{"num_hidden_layers": 13, "num_key_value_heads": 2, "rope_theta": 7000.0, "qk_norm": false, "attn_scale": 0.177, "tie_word_embeddings": true, "parallel_block": false, "init_std_up": 0.0412, "learning_rate": 0.00568, "lr_mult_qkv": 0.5, "batch_tokens": 16384, "train_tokens": 149000000, "max_steps": 9095, "dataset": "wikipedia_en"}
MLP neurons of a small language model. Each row is named by its layer, matrix (gate and up: input weights) and neuron, and shows model dimensions 32-159. Each number is 500 + 50 x the weight over its row's rms, rounded and kept within 0 to 999. Numbers have three digits each. A neuron's up and down rows have the sign that makes its largest values positive.
Before each neuron's rows, "fires on" lists the tokens most often at its 100 highest values on Wikipedia text that the model never trained on.

fires on: " man", " Man", " cap", "ot", "p"
L10.gate327:544489417437543475415476490544471560482557577500473450510455455547502521559493528571442487515516515468450396488481605497519539478525544601456565515438501445508416452584463414438419534377485480583533429479534415473435427569452467465526484589473499464516532446524526463471466449466544486455569492481459490477502443427459556534486480526429538474517501516524537464400533629545585630457547
L10.up327:618530530459564529494482417516512545458502543426461542440402457534584623566480561512446545537535490492457440455478573509477495457431458604476471477533613441472443481535524483516439564454491487583505443504502522398467538513451489406469457495431573515512416461361473422579509463517523500520435439466422459472439562429565479536425508529502513558535392507478530524465548562543439496527432

fires on: "m", "ly", "ed", "ived", "s"
L4.gate60:467502570549463394474496477511582432486468500464518468464605517534462568552515461549496482492521466494426445513544522515550544516573578438567501444635440449484543491471551459460520529531505545517552607449551530556395409482440457474508480474401529561550525522424541449444512467483449476500425407518508555494523544522591431452445550423540500559503527571476540400564462496458434438478570
L4.up60:494523412484451442464473550525466493517488571544452518496488541629563455644466487583566499535398512558403548517482449548462476482506499474514383453471494500438519467468404427639546519479588545481550570481443475504518483512566516451497491400420549551486467537540483478573492463445563467530511540519521510427578479411395514545464464486506444513457374494535473468539455578509492444471478

fires on: "ed", "ved", "ated", "ited", "ured"
L8.gate427:505534474521606508528460407445529493574462497513521406574546442533576490491494495527474518472503514498476520536510587491487472519540527501497539461508440435571565476557533548581553461430444545556386510397520555518482517614529534602465512539543555456483432528463398559471529510553385497556557489464497522472544515570536521456481533434530518534472479535514588519500539584476529424456469
L8.up427:563455482505460528575590575461519447530441528500504473476612387558431560538585524477532392547513491644440410479435509550466532423531484454482619486508490547412529509488451408442492519523439516511507521473562496498487528501411536520431542609510495535519447512492507464515455500532483515573464552573509533479478447448488521482455499486519504513473546483429381567524478471416569576571565

fires on: " am", "am", " Thom", " Par", " Am", " par"
L3.gate499:472508412440420552506485450604390507551463505424495534471487472492535508571482470578546536469477496526459508532596505437496435462523451481497423476457542513463540538415459477505571424460459623549487562430492478574425550598576423524463554487514500404560408513520560426503518447459383565444494492428466529498570486579440480554509496536523477511420466414514526408504437502534442498468451
L3.up499:476513520474476638440520468530450503605505510410457481443533512579553459502490473565531475424474530523494476494490493532505463539530425513448454514548533511518568516432472516564515468463374586429496526511460482505327591501507436496435560470566566499550407604464521514395440514475449446541509489509506518448570528571416476457469472527479399538476459430494526439546527500557455476493420

fires on: " St", " F", " st", " sc", " Best"
L10.gate215:482539520473408521542562525616570487540543541480461645476491532511519496544506498520480500530563455475485562483426552458482571530550537502625428517513450531509552533484406530431509480433594516431486509520359528535407523514500523433491485542444527451528496506531502501474531493505451424525474401463525563472527486470543457502524433442484508468499604448530513431515596476491530558537501
L10.up215:545549530553528525523495463516496547474470591430411536458502525431542556435489486540508456478553397523495516499513511551477466563577576529464541483583490499552467472472389604557471502507435457515385469528580515507508501507468502442555542535538409637563510495513550436446464400576476435534523558452503478525447433452551416547543431442464417445470488551513442434486585429569497479459474

fires on: "c", "k", "g", "o", "t"
L3.gate101:498424449553473505469522502510530443422635521465524640561503466460541489460521469508557436578459479453599413499477561500476521435516433485503501442487510403533483495558514540496526554458513474557492487490558521431526484490580496569509476552496474468517514481525485554472542516433487443601544501514580466480512410503554422443523489533551503519555523579503482402576553452481547439491446
L3.up101:467517547469481487583444479426577517399412539419454534554465505488536551405523475448543584543562523492422480481551437459450488522492482525554469437482613466508521454473535583473480458493481609477561517530567470543494488487415483489486591562589523521549471477582606504481506412594377446491496551578517515515413586472487537580402504570557508423504524489508542559567483548491491545498503

fires on: " he", " s", "ently"
L8.gate251:557449471466554456518464488613534422458503475483482531398501426447496579427550458518553470497574516555429341450554545473530456513539504530480501507458508445585411488532493499511475530432414571540441478452534563518442527525446481504505430521534580447522649497517370455400447437472535431577464513524449527512426474517509470487514469498459483434466465528511521414498549527460534483449504
L8.up251:513490451413481547552395455443502447459534517463550573544527582521419430515513496546528487510552431392479462511570478457498539517538526532382518528496437464565584436525581447430468495568617596496494490429449531472432501538506555495520523437469458471408518486530424510400484491549501563553521500481513467444430478444515391509479527552541445461478535578502453472463538501472480527486499

fires on: " (", "-", "oc", " pro", "o"
L10.gate47:517518440571499493530495493469530468500490473482511398480502601491527465494481502509477596512523493444607476484524537514502505554521538462475467553490515468495517486445548467468548490400514509472592486469440587504432524492426585462489451443557417486464521411483489503437559590562579435489434505538430538574455493514478535485480490545527590427439517545590516567567596552478417488500550
L10.up47:585470490420494424610472526546463495489463455543395483538478582525584441457531571578509547509568491570533448499487507498512448454507390400538503435482451513513530495475500501497385432598575556555485570534451522455418465473564458549520483512523424481584500534486558512508474574527543504574493485509532502420485574533524480425509496660453467532521462539495403509528465498407604425430507

fires on: " (", "ran", "ord"
L8.gate160:397574491546534497470474491551427546512496517561588472458414503504570378490453592444418475464490563558518531495501507471473385435506475506527555478500450430461467502516459463486550450576548455466594471505481474415457545435481541519508521573528515449469551459558505501461437502539513441514554527539481500514564514464475459474453526523541451510589512487433596501450519538421520495511419
L8.up160:486406537507415516491433540548563498534510452548370437511532554483515532456505477466532543419420441498433534512384549336497405466527495402495539476461487443452445510558518537556467576456511548485487493542587490434559524454538490491485436440584492446565543542504514534455456521478507438519485497497446446490430540525371622525528537450469455505465510496465502430483425403443424477560433

fires on: ".", " |", ",", ")", "\"."
L7.gate47:519481521457436466545521476423496424570427493451525445488406609483567580589476477500555504526476446434402435476640497482555437580529589515643523519540498544491502443495561442546596500352442499531530502618499470508430434469450544472545513480507509467406429500480512508470549619512514488507488449485578576567490534532501482478468438397463488508418421528449465458494520518508468447575563
L7.up47:497475516500456409532541475488528433433495488471436437444463551543468535587461461490566510487488410494505440479503441539475514563542519595530464490455513527490479561537548414509454525466521499540479465568471439516424504591575557498510400453466414516464436402543501397497521524496532453525496479451515465475520463541366494520521406442450512472543448575455512586534517450467440477491583

fires on: "im", "op", "ack", "um", "un", "ab"
L6.gate383:536500520463480431468583523455478581447495526427498507500526572483511555485514541478567410397504551498422466531433514502438398470478531465519508457610518545464445544502455425544421462493563514530442492504544458424432412477561538442401461497509482462478424501440491551505458577419563446522447472567471548487436439498507404594543461521490506551503566520575628545430536439460529519539511
L6.up383:449502538403417470521536454492505530483526433500585481442606542397515452467421564429500540416451542505472439526425499498424433447545546514509426542567508518565618432601497499540499475410545538598524519455525472483434597472471628532487586549473450474560482469457473547510465563469378552488469459556509569543493495551519494530508486589574549513490522489498558527367517575487488418556451

fires on: " (", "-", "ut", "all"
L10.gate132:556567496525448449506484453523580430518489533442418450575455557563487495518522447474457554390492543504512433593437411505571521505531392516549504479538573442526454545491535501461441506530498472535505535487476427568511536476429552528513483404538444516413536429531526449544439513457544463584455539512440516563485592566526560480417519544458502398487432451476585449545523543497569511568475
L10.up132:484547408481588502574475465471478531546492469515500606525519591518413480521549398562469513468526439561526502492457483508488471563507503475497533517478486424522523575415592488639456546517500531571503531516526607382457424580485495477520475457550526516496607459458425492585484460522551431501487443452540519496494459469529520496570459507428461618521499565532522491475528562488483559484517

fires on: "ac", "im", "ele", "ra", "ex"
L4.gate347:453552521468467497476489508428514500521461481500478403487422518431413537548448485564577544504516465522523438460551416360529474542501446538495453444433471558466543525512530490582538414541349513479476485565478447408491583622536404468481551510536503523532497471549505472551434511570459490522536466464515484516542546524467460492559519548465468399355410602556487536497503453518510465517509
L4.up347:548487563565496517497509500493448525532532420542492459492558409520621435438467540493390411572496484475603426482550511482488503481459495443406455435588506543425474462560503454462478371513556492543429464586441446509491495480546547560573565507473547497470464488533474529528554475540506531506479482546457412470537426499558602488556496551490457564383498474517524458523451493499397444531499

fires on: "ive", "ous", "able", "ption", "'", "way"
L3.gate277:530544430441521457470516493474447511463559514515489451555542552466441612441615440459413384563454454491496522613443538585468512465489598477533447458540433454414523536456437492561522384502467453456543464483387419483472456534544513533518422522611559496528572489581513518448411537416490424504543403544471480506518512523482560534590568530449444488446465447477488528526480463531558489530558
L3.up277:433534402515519505508504555409491423492557510521545433571528519512531633493520512492444312465511522524514499581546537490432426561414503432491471462438375524534557403489523507538431355492460504392513501491519435493474490527495427476509560503544476491482498541504511461506493519502523433557579464464531520527479534568435552537532573524423452465421520476503512476482488538548584401587591

fires on: " ext", "t", "0", " dist", " int", "6"
L10.gate58:604576600528510470401378406547481472459422491468495501523472477496510527523560494423529486503504426409473479482532485503610473395539563537483523569533438503558519491506491549572447464435361479542540532415540511555493503535436432488520495493480457467483533500551484510502579490617565463655524462545512622477477528541573517542511418473500460526524530466454541448502515487504495512511577
L10.up58:538475516441540489474474468509509502527604452448524569560492473497503562455474428436522507502552429514398437475533452441569569504533550605513642555451482420551462458540422536527470492451441435570515555450536572548550551469415570478490487572532531487490500475547405462438494517404397483554510512560475568531564484464545497539521475486537446510540536450532510347566568535578419497526483

fires on: "als", "le", "es", "p", "osition"
L6.gate148:592434551534475554437489513451534482439467539474434512528486518550491461455431428456414489510532512511555513524532467482568458509540400588486516525449549428437419474448537531542535471441540461573480557553519529427498440437522521589578453545494469418513538469466562515556502366586444557447462576463505527457558584381512442626560438548544479462494531502569568451537509515560540485482566
L6.up148:528501487551443536443548574492552503562599512513501554426441536550472413511550476472430425504430487450491437520549475400539470536523494469488469529583604525572523507450429560430426489354518444461488463514540559527505507521453517474599531480469476593535439523445535501543443466560429431466527537492508477424458544520476440610562461468544476481497447527437616594453464509464505549535478

fires on: " (", "th", "en", "ed"
L4.gate142:535529538447602477454434513423530524555501547512547601477579510611432495468644566487483424514529557446540541577514428526422457565561511536474451562487550364395513448499432489502529521542526454498444524428536484427470501433513477528538514519573460539543611560506512472528436451510552485514590512501506384432527586474509617478487494512500506490624521480508586474407561534542515409494424
L4.up142:434454404536478498478459507423447516530549468494498501482430447502554522515507502485547441556493601551509522478511479404472470551591498513498464501511578441471552517581547473592406556486539478546410512515436482487487462394529509476508538493523602485549507471495532579530471499523520512490513517408369421563512432489505560478446467484338472469517430523409507459553411486443552488475443

fires on: " the", " |"
L7.gate433:560369601629447471474484566461523453498532562506490461481439491503457555595504464514582466567529432465422504501561541509437537580490511503514512512491467527423441480613459453502487475545538511502546519540507561619486453511492421531494599461512528503470481539468552547423498509552491474553478421547507484488438552495466420472464524488452416484534530546548544536452545548557453487516500
L7.up433:609435441498463464466489487468554501398506550545492501527482491569480391544474535482455558573512479470526446518522417485534484571394569587518408583409579493542544512475543483469422478435459471566504419629547454505432461601506522477440491549499454501550418561530562485505497555416541475531482461506555485508463442538468485494593499486475559491503427469450565533543553543586423450496510

fires on: "ent", " final", "ument", "ast", "ant", "ition"
L3.gate53:495597478506497419469513556522513548573529507524496400526480561551443591465465562524448505456495528515606496505498522437487552506537602507486474511499524542498424577517556513539561513571499476536564430453533401512449465527540563514513515552564447523529503514484568438457630467439498416516460480427582475530518515572391486491514540544446438449473579553480494567510550515572476595484445
L3.up53:538501493510487543477496498496484504556529449510462475514441553415466462513515493485489535543526508520586458528571475512492527531483464519532487515507467529561424602534483540538593470577475475557524516554486457446501347620498445558555403519477521518567613457434571517489504519483495461550536482392515507573507573518499405578519551460423496444513588472430516506551385412552516513541468

fires on: "et", "ant", "ent", "ion", "ward"
L7.gate508:494539517614450461415493526605495572543454474571502585505503483527476534402565550431564583516514538491536531487548565553484565475540512454482498468537511548539384488452513437529422502551454442573503458451539468508483414585485482555452518537598516405493565511524527457442430424565474381560541559459504452460573560534425492528516535530506576530436564514473518517393553519534508477486489
L7.up508:557519525512440448545523461517570551538481515524488487536517487441487596593500531506414425565467474460594509447493545549480503507442435495542426453444529479473483543528432446513601516402528508491495556471482424464493405565468540500465546507562513502515527433477557489353465401559483436497469522574502622441470538525462536426544543537539535515447428440468497401599474524580438572426424

fires on: " B", " Co", " co", "o", "oc", " Be"
L7.gate228:621542478527501453522424552559555507477514432529455507492501442520461416494427475442562471526419422572510468504553551520484455511561541485486483495585471463540388492574693526575520511446604537549525467529511518423489479478488466512509557514427500470456553471485438551500471588511520498439519555534553488561432460386504541555541526544558478477505538500543543456550598467468486507568519
L7.up228:498435468434439519575481550502485459456437566571499601511472553559568459476589502587461482609575439552490393485467583473502427539523426438421454531448465491516476527452567520354408507559459508476588493456589394482474518553555543519518495559432472559575451399498513567422487488484473537525499546497520393475485478441544464518560537469435462483460535481519408604506578576517508462539599

fires on: "n", "b", "c", "h", "and", "p"
L7.gate188:561485547469507529526480491490574538552462444503432576469486534509555525418473554519477521510496599584508480593499525481443548558459518535526458520579457464373390512492573466515544573417460574621459444521421481474466579652520433553568502489477568468549505492503525542561556497529539566396492510543515486491479483594541454460396453482404487570423465535445477483386414566536520457532472
L7.up188:453467589440564553497451420486561567446477585510435499442502558583497463523444572529427506462479523474501526621501552578433523482507534388477430580443518431500494502441534534479525524513478463618483455565563457547494514486536501435414558486496408494508496496574553461515393463413540431416590439556604509472529472519430471497479517539518559500517561498460493487442447541512474525592560

fires on: " "
L10.gate224:535523434518528573504445548485401594495496484443487402498429527479431541494521463497438584486450559506650410483549511493512481487585597427489454481534541463459469514445557547507417570480528521465468428580419464467533474525524556416525468532574488496464434429570460537529559465353507512534488576479521520482418458516517427552500498478383468444519553501424510492500509490397412473578523
L10.up224:425522512533593567537496603452520488434472358475505549454489521488527550493587464507456460554596434509599482498462512448521550475537515432544508525536647526499492480408496423492427439563541567585541500415477572541561476448463492494393521425410503481458439548506518419454547474544425592479451555451471500553574559491490436379545427580536411399475510553549447494480523477567551451468498

fires on: " r", "er", "i", "o", "t", "or"
L7.gate379:494488542504527561417470548477435475588552445492543453495582532477432493513447535558583426519595482580411493531514586547530458461537541452461446450568375438540454462470556482525444512418522521505581530627490513408448566418527443561439502520533575535462482448556518547475488438449560494493504542533493494482530565513526503531569489556555416547515537554541506515428546473529520453444505
L7.up379:564456569393466468418542496521518472532509491473486494474456545471492540482511569446522554531494434503540399450497567442447588430551527503607459467472424550448518477453555443483501574457421518611633517489448463504451487562475541631479587488556463504509511473477522464531490441462535490498447450455491441438489400549578436485492422537510457511533444484586475494486498580472545499485541

fires on: "p", "or", "k", "m"
L7.gate114:594525562382448510403473533468494524592549469422446483462430512525508573475440478520542434474412481432415458492538536532456498499598459470446489527550418571512570464517490507534506454391504525442496480507432433442475530562583554511492577524404451572460512510443550579430533410470506584578474402587519460492475451448423501503449484467535512422478427489535481515534448386546575512500504
L7.up114:517549510397458424514505544512484453548537401507491495505517504510501535628439506465400532603458439506521514551436459440586483500511568488441505440599420525475437526527517535517565569434529542473519497521459457494438573480523552534558481498498469522573462555439479494462438520496422451503521515514568467465571517508466547493577506512426501463426507578555451572524508513456510612501442

fires on: "est", "ant", "et", "at", "er", "t"
L6.gate202:461490543415502559551485554501463456504495540475443512463435540585497450487457531433521425567453369417513416495523488441537482474518535590336597531551446486464542526497559464554551455485540480530457580536466495406520495548500501552396541471522534524491492434513496479429525447505503524448450512444457497475585515437409515445583509485469521425534520489534529479519465593535450458466563
L6.up202:543473478418531560458476406490544520436585401487499426463474510429552564496590520464401485490477462546557462566491545415436504438556523491534534474464528525502481465487483549523466454502345495553603420501532539524393492566499523503480534490512547503511604517475552468543445435502484517541493471453486469468468536503613571471607503511477504561539468591527514559497509543517448508426354

fires on: " sh", " sc", " Sh", "h", "p", "ot"
L4.gate214:533490491464429458401580516409511550497528443483506523482518516498543499457521557583463436522582525515537483485460561427467515388532516508563513423455518594464533460553504469506509502420495530554485523498555507512447519541414474465561509478466524453530458583489424441518475441506496423495527631439494462438500474480449492519475529544533502511474530426519466405469582515514412542479583
L4.up214:557532548540486617611481477476522482546547495492457471517492502541495457585405515503548527430537537427474429579524473514471535466470511591445496462450581516534539450450568488556608545470475517545506547526448553482509541568496483480467588513454477521470500459523513429570507492464417510444511550517466441511589502584586385484568461478511434456484498484394448524514556497455566472447450

fires on: "ou", "ur", " he", "at", "he", " and"
L7.gate450:624425428434418491486519546508540471530544484551470484472492482428588471460470542469430528452580543537394448548409463428529555564552501538505531558403524531578484492568535462534456443469410500481556449480470538408440515562498467521494562454491455449411479560502496442483424509512541520542466587468495483467588502454540426558568488402550571498524481567479541490536505481571538480447473
L7.up450:445542459480498460527466433490519490591475533605496422518513454455451469448520554455503425480551470516507493488591539484486515505486560542497530527503496395451491508620520525445476513484573502507484526501426533470551608512449501561544526499381368483540587494524468518406531495525493518563559451454541466538593613465516435534506516507504573555434452428413521503568629502491504564531591

fires on: " Alex", "osp", "ev", "eb", " Sing", " Tr"
L3.gate126:593493399531500557505585451539503492467537470456470404533522432530448496511502515510500511461467558469498560494424558505500461509526584456509481498515504471550485499489570545530592576500512405460531533491506494401547488405550483580428496554451522631497513584554483493579422541606553569517594572527430483476475474502403497570500548485436434579528416538469469435556561443539480487504492
L3.up126:529533449421493541566410473507416443491477466518442462548597406429459484527531438452518487500552540485449618433430528481502463476492478525510403455486517470488428529503452539433504522551444480432488495494486586445530522444594485560509454446461462538538504548473488359528465468502491504468526547500421449552466460512469498577404564389492508591453384539551485418554587441488492528504421

fires on: "r", "and", "ch", "v", "h", "re"
L7.gate442:539472496478496566471474503479531548512493515564461569400519513466508378385462458475442503532512491441505507503435481475382467523494533437538559514594512425474531479536521591519505545507546526516484508468435514537448483562410418501547513451540551453553512475456490472423538497559493534541506461522482514538503464541567548513497432389536510506441494558502422583486459401597494521558584
L7.up442:463510639473534514502519553500507571508415424536482529545536528623502548450561459487478497547587598617509460571423491514536494470571363431417419530441501484443427309542438414560432469469492554498499539546434417515486552523466556520524531552519509487500467456489418439433458478523488465369544436543459524513573517531493471524544508494452496435517519524474497559430485553489512463561452

fires on: "ide", "ell", "ack", "ased", "ill"
L3.gate222:446455546537506515563564554447480593433466470500467574438516459533475496532513561472511513576498473448495453482444499526519495496498535511525476514521460525543546492470405513524506581525457429513554459464524399451518548487481457402451488517476414520455484522606505545407492495585449522501409510563567624431466477478449387501504490473485536430458561482482512514422499596469438523465459
L3.up222:345513519431564442382456493502550436485565515476561554437553523574507522412490462555540502447493538560456542531542599462462404381553457508473500444529527517413555490517393497577482491534492541604461556430488548540543559484513408532545540453458465531515553504453465532504516474529516485455562479513459492558502515556508545580534455540374406549463576460480454580540504579438474543457571

fires on: "y", "ar", "ill", "ack", "il", "ad"
L3.gate437:534437531540476533536605593486462472399465509467464493543599523483528532398434553550563452481439587449485472581473400570509561542477545449442498446435496489521557491479485476484460594543508443511479488439585423515512541518496523486423529608484479461556575521529481443477549513450517496581504545463493550457472464546467480531496493543582436401594569497567486525506529541515461478583603
L3.up437:448473471573554496500499538470474484462502453415491505501499512530489569477505481501532583596421556552509597545545500583432534449427501380485501432459513534502510515461482479451473525451532482539525566408496456534504525522492498557449461544482504481546490596483493492596490516475488525532402505614504544406469557489563510499438443543510429418501550510533516616464534454451531553603506

fires on: " R", " D"
L10.gate507:382406513478454457499552512473481496430508427519525412475513505530544468554470344478480492442543439522549435500501474471465469510490548451506478394586425540474489517552485508496477538529515529497570555471414526569503530471533484446533547540558512560447418555512526508602545562489495528485421555568564484454491576466462479428525407479448489497544469484578399593565572509453467497567523
L10.up507:464446523501434389473560428447424564499495462496484472464491508485538525505507396456449473519530490493537478413498469528397389494506518474427523539489529408582483474411447504464474495480490476478398522465574540455535466506437504532406475503483467455389424469617542532483527532489481573452455532480572449499575480516465577516625431491536579467477479536535453557466570505429541507504545

fires on: "un", "ave", "art", "form", "als", "l"
L3.gate470:465450503471432563524615500488498495555520590466523455538522609462444517565441442435428492459473430498443504477508386523594400541548511528626516509490524524533489446443513491524553393518520419480520516507580558386514514562479462459537479505517466457459429422563477518431517562578567496629460452535570571524428495523526519436511490527517508494448475459554491531451458570462588519411565
L3.up470:519491494507473553609589405504474448466546549426446535499537580491604469555511489549502471488436501521497535430423547432471625471384525517503448480551593522478524527491516534435481476532459426447484499507535480482539398495452563500438504462551478498507510460525596554543428530469525484573490552581436537559508563498453392546571600627535478441545564510528537467534511515485521482501489

fires on: " "
L4.gate304:397496561525500448565464510458542458421542536461441503514443421471492502529563552402520514466493647478439487456524386454538483541471433572424510499533583443441452545447528496476385490491466530477421487469501515516485567504570477497434448527496460486440519496542441472427524524549457631530569423538454509468463504518508440441485566434449514558491439507421440422403440521451511521564544
L4.up304:545461481493524515529448522557449563493499452449571447481534581471636515482459436518453449521549454463459485448374544500510567467425497495510497386553517550475529551437478442491525503494549532479555559489490541471486540441495447516519560551455457480478485567379540458503559453564427541392416510434542521540542459448449522453589367584422424558490491528530474524432505510536390456551499

fires on: "ec", "ig", "c", "g", "p"
L8.gate18:496545473440546495539588575476468512501540454531535535590465582487516437353486556373467560502516551487578464528493458514518547495480601402544501523440534451494454466486507418518563495543468472600596527485566572508561510471551565524475547461549450489536586445454508475554524496455539509458468483453468573421448446506545430506533526498493437522522608514501432366520521500510514413600389
L8.up18:596480570384486496510503570541503510388533496427525570541466467459416493499576497570494489507539413420552471458536555463460559481493477550562534448438480516604485461504496507516463576608458483522502470447498478469507599548478601475498511459472478471547532481462514505527434378544455497405425602505508506537484496480465587559440479503498542487503475498551458396512464483496582485498439

fires on: " G", " T", " R", " L", " D", " Ch"
L4.gate179:450571489441576503531468446516466566577428511405539472525487539467553552549501484532491548548484531516467540433522501450457554510485536365461450582523495483559514489558651571439527559558539465463445537547500567494493541460513487487425529551463598594459416499510456460541467586487489519517474478501428418470466583451495447437489515501564420521520479473522425484485560531493512584558423
L4.up179:526480470493460507443459447580452493445510481423450539505495398565535512504485440516475527455409492411541451502422476493467451511457432531493587409560503470495468491504544561446585532450465507537443513411458525521499596435374419486493464488487517408489439425463571496448569496395445508539431523454550503452442514538526500616605453538544529457529438557493475463486491475504460433469452

fires on: "\n", " int", " ext", " l", "i", "og"
L8.gate400:463516458456521436462607510431486466379550413455486553373494509504448508533492510524534439487512538497498491537438587460636507420503485450562489483543466394559496441512529469597437437496441516451450436449452575514489503446433486478516542493562524526516526437566465518456519518497491521578566400533555484538388433478557473542466476552504444564444527509361474510586523488475540493510554
L8.up400:501501510526546554542522476515501430350540487523588508489481523569426548515449568527553567430498535464490425466545453497449623560619566403489560555602519480553477451472522488438450488436501476533550557468488495500562675485480531547535445595464520525466569496504530513512564434469640568538524457467571493546456445508529514457480514479542459580498448505447495432499527512460485473524383

fires on: "ac", "ed", "ted", "ill", "ph"
L7.gate78:435521431531477477550470550502543409534551557514425443459525470461529466507478476556433486579493536527387491446524441477545449491421549573505492399583508409501551469434518586503421565550521470497461489549529532470384481473519601540588466532508531447510452498492425464423467438560562469590459488576370477452524498479493481454485526509450485495487534547486459542501462477437484508560494
L7.up78:453460521535518404581468485468565357531520550523449482418424450577471547539403464593481490440472574527510423427523522523582519603568430506446417473469449407424519464432602508498480426482536524480456461563511460547484509560521447471533482501441426518538468599509430560489468438538543507482507474459459516483483528538516436439500533483505441471426535515529473526504466575509494413501494

fires on: "av", "anc", "ov", "erv", "ern"
L4.gate429:558577423459471484454505416514538522504536443522456492456599453474483537394461414488403514466529495516489484574471442485466561424589489411422517485419621505399523507542592492558453489574450467473411547496541426454499468478561517515470464513561489517507491514570523483591489418404601536463550493525560435414493427460472511433490513405503488480567515463486512568493497555492443440486525
L4.up429:495496389572521434331502433501494476514513433589489511397477515541555557503520479598423499540469483508510438548501527448507482457520499493527490625432486494491481515503640491470528521460532450552408449417449459482544570472529446418434425425491435529561551506474554489521477475454523512538458453492500541519539396460509552427477419384443502490550501528500506550472478469538594394438466

fires on: " ("
L10.gate235:509526530494503474618460503456585471452435412548461500473432497541497516551482492536404464500479495539599435455477540498552544495520504407435467522493445444531516546533492564532392447526530523433582574526541457586491410471530530627525598621485443489521461493583403514633515505474538494580406491507404430449536555433466601611520581502509469445561484502524557505476529471427470576512588
L10.up235:497390517595557442468392460520441540553487522556480543542464511426449469379481481496447468577514506470446545604523474454552461552518384474519494468582529473505482490578491496494509540515520516583429530433528534503468482475467435501452483444623621507532488423517589503468521444538445604427605484458556516560504453445508482485512473459599423524530562521583500556546519564539503541436433

fires on: " Par", " par", "on", "un", " Ass"
L10.gate343:465537454489511595487553586577470498528403555443498516485476544573448412458494511503478465459474535545503515489502475389421418499564476509430476487463515526463597437481490455444618518564468587491531484546457534552447465653578443452498539546486540487460513538542511505456556530504530465542537500474477538529439565486397511536553552581529493406461583521505446474521516561558434623488497
L10.up343:486594416457423484528540414466513435601489504606528538505558549494506483556529454445476568518550604461522489495596529464460471420554473563467543552532634512440463457460442538457494493456384498436519453440573476472468477476541493551501572443485467536618501537469605496490490479487634600509406525518518499537429524505461529527478530448504496513498450466501522389483492510543504506504474

fires on: "ol", " (", "g", "ig", "all"
L8.gate194:570514442535527516560533512439419430546472453411444440475489506530490497555478466548578521459491500461480499529427438603538522513534431571522524505552576474492520536448404409604458570543529551598572471485505397451487489539545531565545548489519418468545594483461472549503489577483484504531436501523485400510459541511466622537598490532518491450603472529504591536474539513489496491495456
L8.up194:521501455492518493552523475491511415548555524454439503539509501510469505474584415481545490499502574457561574535503423460558430500502408447529462414576485432469538539482411603523516437563517486454485515497527448504585595473456455656635459490542515444570579471551476549429459555494482519507436481432495557557502535415534528581496488408490445549553500464525530542497527609494574435470501

fires on: "v", "iv", "ch", "olog", "ov", "\n"
L10.gate169:488398472434498424485541532527474555554452530414521527468504481541523438503461421521509460459551514511422507505444453441576462525512480377430497597530530498403439499542524562499531480422584523380480516470513558484434442523580480525524403434527539492525509426506391544429555487466576480466483565532577513515504480502511498469534474505488547459561532481513451518486519394648509533472536
L10.up169:510516531495502496507482557578568506485453462479475528466563514549481485483594495441473504421490586598523513541499478402443519462489438546516494488529468535374487476410531509535513453381473414560478590394514540528477477451467521559486468593541552419479485518474465566446422533551435479542477442567501487528593502456493507451504529493444549570532585585459491542491510491572574534535508

fires on: " dep", " app", " d", " prov", " sh", " Nov"
L8.gate493:529537514559435587458505463521524453472494441508561500502520459417471565512451507473616451468524436393518435570492540583495504518497439449455466610549519556461559457591537490568553547433486534548535522493439520491528508470577492432479449445458532467454462551451490550526486421362456477543522517550484537502428623517456470430402531609501496510548539560559466484443532496533455479520594
L8.up493:580549515491477532502440523522545449474534572418527600485463452548542522558551533498542449510509499431521442478587512461460532476360492503441400562472469461504513429494636561512471555460456560491489477513496477464640484477488505398481463510528539481521464507496529565512436451485421593506532512520448498426452484463486501478418531581474500530564526462516519552452528536522434470570584